{
  "n_layer": 14,
  "d_model": 576,
  "n_head": 9,
  "n_kv_head": 9,
  "head_dim": 64,
  "d_mlp": 2304,
  "vocab_size": 8192,
  "activation": "tanh_gelu",
  "norm": "layernorm",
  "norm_place": "pre",
  "norm_eps": 1e-05,
  "positions": "rope",
  "rope_base": 500000.0,
  "rope_fraction": 1.0,
  "qk_norm": false,
  "attn_scale": 0.125,
  "bias": "all",
  "tie_embeddings": false,
  "parallel_block": false,
  "init": "normal",
  "init_std_qkv": 0.0209,
  "init_std_o": 0.0,
  "init_std_up": 0.0209,
  "init_std_down": 0.0,
  "optimizer": "laprop",
  "lr": 0.000407,
  "beta1": 0.9,
  "beta2": 0.99,
  "weight_decay": 0.18,
  "lr_head": 0.00561,
  "grad_clip": 1.0,
  "warmup_steps": 297,
  "schedule": "wsd",
  "decay_fraction": 1.0,
  "decay_shape": "exp",
  "final_lr_fraction": 0.0,
  "batch_tokens": 65536,
  "seq_len": 1024,
  "doc_mask": true,
  "train_tokens": 685500000,
  "steps": 10460,
  "dataset": "wikipedia_en"
}
MLP neurons of a small language model. Each row is named by its layer, matrix (down: output weights) and neuron, and shows model dimensions 192-319. Each number is 128 + 24 x the weight over its row's rms, rounded and kept within 0 to 255. Numbers have three digits each.
A block is one neuron, or neurons of one layer that tend to fire together. After each block is what it responds to, as a language model described it from the Wikipedia text at the highest values.

L7.down581:105134155142100146170135131130148132088136115118115115127151125105100117101128122154094163144097111105116196162140136096144102116130114102141105107091111153096116124134123117101150141148119127118085125112159163143138084110171150093157118182153094129115123119060150118135148158095140108156160090137179108154121172127128117131145135156115119083146105157127173117157141133120125104153083
L7.down1397:136085149104105135102134157108128106094138131111133156121108157148150118135152154162117127146137126131075142135101150121115128115117110169154134105100117148110129090123122102126093141133132159134097128116131130132145162123112050139101088202094095157117155125098147104155122144118148129136110064122126129140135147156139131104121149141106107120108164178096146116157138126108138110156157
L7.down1406:107099104157152127117158137135153155129141090125122136124063158141144085123129100097135127077132124126121184130147090132170156107135168140140145097128133107136134077105125128097127126108128117123119089108147113107155118145096110099090133076088134177118119125089134053137131098104108137128134126121171137119137180099112133134152142141158158108131077110114118133186150121123110123126116
L7.down2118:083133116148157096102084152121123162099152109117120147112119146105140081154143113135123171121153125131115128138046145130090110140118109132108145083113130118108158130142163152119150172148141190127115144164100074130128164128135133121137121146123121129062148129148118133118115112129113093118151126113163135159132160140099093094123115125109135112140120145150130062126108128126151099168135
Pre-head modifiers after articles. First word of a multiword noun phrase right after the/a, often a city or year, e.g. the Boston Globe, United States, a 1972 holiday.

L7.down536:112143153150127156084143108131133161087137112112067104174116167116110125141121134151146127150105154137116167136130140097135144131125132145116131124133142148112144138075123098129137108215143137169107148156129086153108114085138171101140138100152135116146145136115135123092181123120080152137126182145118147151113084110138139082128157112156137143162130149169125167119136106136094151165140
L7.down808:158107119133119140136101149113110134146180113099170100112090087109132130120141104160131160090180114115121151124138091117150125110147120169105096148147115101139162097103109136119128149103099180157145113114152149146133121162133118134126100145138204147094106154135136139165118139082117109091101118136103075125114136123114099117114159142117178125114135135155130118130151121106167137164133
L7.down1005:128129143146124145114126126163161174084166152110093085106126132126078094138141131098159156129136107118131155127124126125124172126129122130145118129141147137158139139145146128171099088120139117128087122152160135098124120091108116167092149157162102173092152109106090118060111120115143131152118098079111079149112115131156143160140116137119168160124142130133154153124083109138142129115138
L7.down2139:124125153150124123104130087152135137166161150099075135077139133086134131126125141145141112157125130123098107114110126103081172120101101125105138133080115163156121144135139092160141098114140128117084076143144163163093146115128113095111102160125140115114160136187118152139149126101080102130118128125128130142093109107117142123085145139162122177125152124161144159145140148111147094081161
Table row-end pipes. Pipe separators at or near the end of Wikipedia wikitable rows, especially election-result "Republican hold | | |" and "Swing" rows, plus header rows like "| Result |".

L5.down911:129170118144123122148120147138156132174065091113137120118111156116071107135103138111116124143149147135116111097145105125142129178146133122125091108117170121137088124133135098138119126124152125102131124141122173144152126158119147155153091151157121097151091099124141078170124094122132150110142126077090120118125137114145160138117138109147104121120103111154133138142178133133162135107140
L5.down1569:096151152111169129080096100090145125158084122107133137107114128113147124122136124157142137112120155144150125127125115168175142132164131146153117119074149163092074109114150135139112169110096112109196165141126143090136131092157133158095142132125134108135129141121118125058089080099114147168147121121117129127143165118115108146141107113106110131064135137124117191141133107098114145167114
L5.down1695:116119108130126149141116183130159122112127142082165105108101153112132112147145084123100127098126133139116090125110146136105162163122115140174153122152144153128145151137142144135127123136158109109140099152143091170134134130140177117165110161131133128119153157119106141112108123108158152116101132126110090131161106106124130112140165132098097157161112146160108151176129128117106154131115
L5.down1937:093154136135101167095087149112126103112152152098166154121135131135125152113103129110140164100126114114118103098124132109210139168140128145116172066134123137132107087152076087126105142118134118142162135142153121124094120141133164136133091145127156123124145136131141110078127135108118137126115109149123160139121126160106158154144139125145097163116122150161106140114143111154127158094141
Decimal digits in tables. Digits right after a decimal point in wiki tables of climate data, election results or race times (−7.6, 13.8); also scattered word pieces inside hyphenated compounds (urban-radio, longest-running).

L5.down778:116097140159116090128119130166132170138130122124124141090099105156118117099103121108143136110103084163105087142098160132147163101125089170144114120093145127106140136138121137103127148150110089110132143106158125125168158094159070124114142102124104112113146140134102114141152136132107124128118102135142123172137149148124089100095118112140173161122095055139173137143150085118100113114127
L5.down1338:223094099100153146141142182162157095151087105096115116088120138121161104115137092142094133121224132150130127144132133134149118131130099137152116089137110121139124164062117123119140169158114125139092104134121122134085125123151130140117131156142082177132129131148107119157159109121115123065115115173103133119089173156123119118135158159122165125142132118174099166158111127111093123175133
L5.down1492:176136101110183172142163150142077104129124153118128103109099106097132102165154107141096106132135143122156133094110117142121111160121166138148109118130111072159140149108117151105073128124116136106091123151140176141078139126137065165119140115100139152137114128155148141124125117105103126123114105138165154126092188154120153101146134172104153131107104120110135182183128129076093116116160
L5.down1523:115127149106123129145113146172112136081080121133110105114131120074090143152145133119087110152128108147100163131111071145155125142175116114124124119118125150148142182145151140165124147124160104120084107122170154128132165100168157174122125155124125138120102113139115126141109106132148121170157125149162138171144159117148165134103090162122145127129154124139103124075117076093158114137131
Structural separators and "of". Fires on markup separators: pipes between table header cells (Team |, Year |), the second = of section headings, and "of" after Department, College, University.

L3.down1087:135119159116167117134161148174105167141085092104108087098062143130129105131126121148137080123131155172145172109138161137119122152110138129111106134108158168119115113082125147124153178117111116130150146126127122110094108129093113170150090129091090153089119127153136146147110109145086129100120125200141134118119155138088150090143143185118156127145095145104140163117121099133122138192136
Table column separators. Pipe separators between cells of Wikipedia tables, mostly header rows after Votes, Candidate, Team, Pld; also heading "==" and prefix pieces like inter, syn, ca.

L7.down520:129070076092124098168127142160115112111111134141096140165155085100112146132145148113110152157103112162148095095142114096132093152154157136136130103146118108135110113094156161123117156117103122095142118080091103114151158140121140165151138147144106133160125124116111135113143110140155132144065106191125108125132084124145137124140140133120109183132113160104121081088126174136167104095190
L7.down1316:170142109137135134136065155105129123142105103165173144089127128168135100129164135154118114181101144123130136138182132142113157109136125120124121137135115098126122088096142124130140140117106142125131171128186135089077130141129136159124116086122140142100112119131089129132116135087112149135139092152127153151152113155063108141119146134141133116128100131181131137119127092145128159109114
L7.down1356:106067113145146199117152101139179119148136113146098150159187115106144168141181120142117154117163150117168158148143098129179145186065131121140134148123137119129135121087125092118142070095159150113120094119102169089107119089134118108159150121118165165160130128099120099136133126121174148113132139144102141114131114153159134145163088138109109131128111156138127123084131156090149179100112
L7.down1399:146108092120113125116136156131136125139135153147170130138220150138126128107141179145124160081120123147140114111172096108092133121115133149155171150115169155136183126178157110107130144114109093086120149098121139108131117073146077141142172117116158130179152114148127066123124135138090121156147109131123103092119065115120124114108110103085102143117124109050131135088130161129122119121119
Decimal digits in results tables. Digits right after a decimal point in Wikipedia table cells, mostly election vote-share percentages (6.1, 13.8, 28.43), plus other table numbers.

L5.down163:117123141068142125147156129130155119145116072135161118107097123114158106092150110120096079109155154145146133128131144108116142151141134139117126063156084160126128137120112145110135138085072115101121109130114132070110140167136058150081092113120140129113105148122139113104124124141104146153139118083146119126127126157138133137140183135122143116130108153163103158128147112151084142137145
L5.down948:158164128135134170078120153131145134116117150111142155120146136175140113085100148132133149134101113127111100132102151130143128158159097105159150154115087136158154135126152131144144115111154127138144083135126123120130120105114133104139128095124083122139133146135131096161161133104176100127139132113117150105124096165137114113101146131114125134141123122118135143152100105101151094142129
L5.down1460:090152090118094124124117136111130158145124130137148123124127121161108097141136114137101120117127131113099120122128125081136118100133083126075104116144094106131148136120122147157131144144105149105107109091091162106122143175136107188176090161113158122108103097136130125097162147137133118126097132119131137155142100127128154159147151131170136106128143116168139113104127172185102118120129
L5.down2199:141115120090179088102133147151150099109124098175135118154136149141142124162109140206084128069120069111123127132112088117073146130165121149144090124144094140106147124095151163105105131147106142095148147117078115140133104124117132144144146110135119145150072085109133093089125153124147096118133189114131113150139113139109111119119126145110079094105162136097086119133112124136118130155118
US place names. Mostly "States" after "United", plus California, York, Texas and other US places, after phrases like "across the United" or "from"; sometimes stray numbers and punctuation.

L3.down2219:075115130105126144087142100148098149117131168099122127088134121108171133136134141137110156128107098143137118127127140106104106115160128123091111136092100129119133118058151156145097120133146125118126130139138163135104118149105104108165120155150116118132124100131122140093125100112140097103150080123120142128122096118125119142132150119147147084150117106135099135127089087132153133131130
Predictable name completions. Final token of a highly predictable multi-token name or word, such as States after United, City after New York, ham in Birmingham, A in RIAA; also articles and table-row-ending pipes.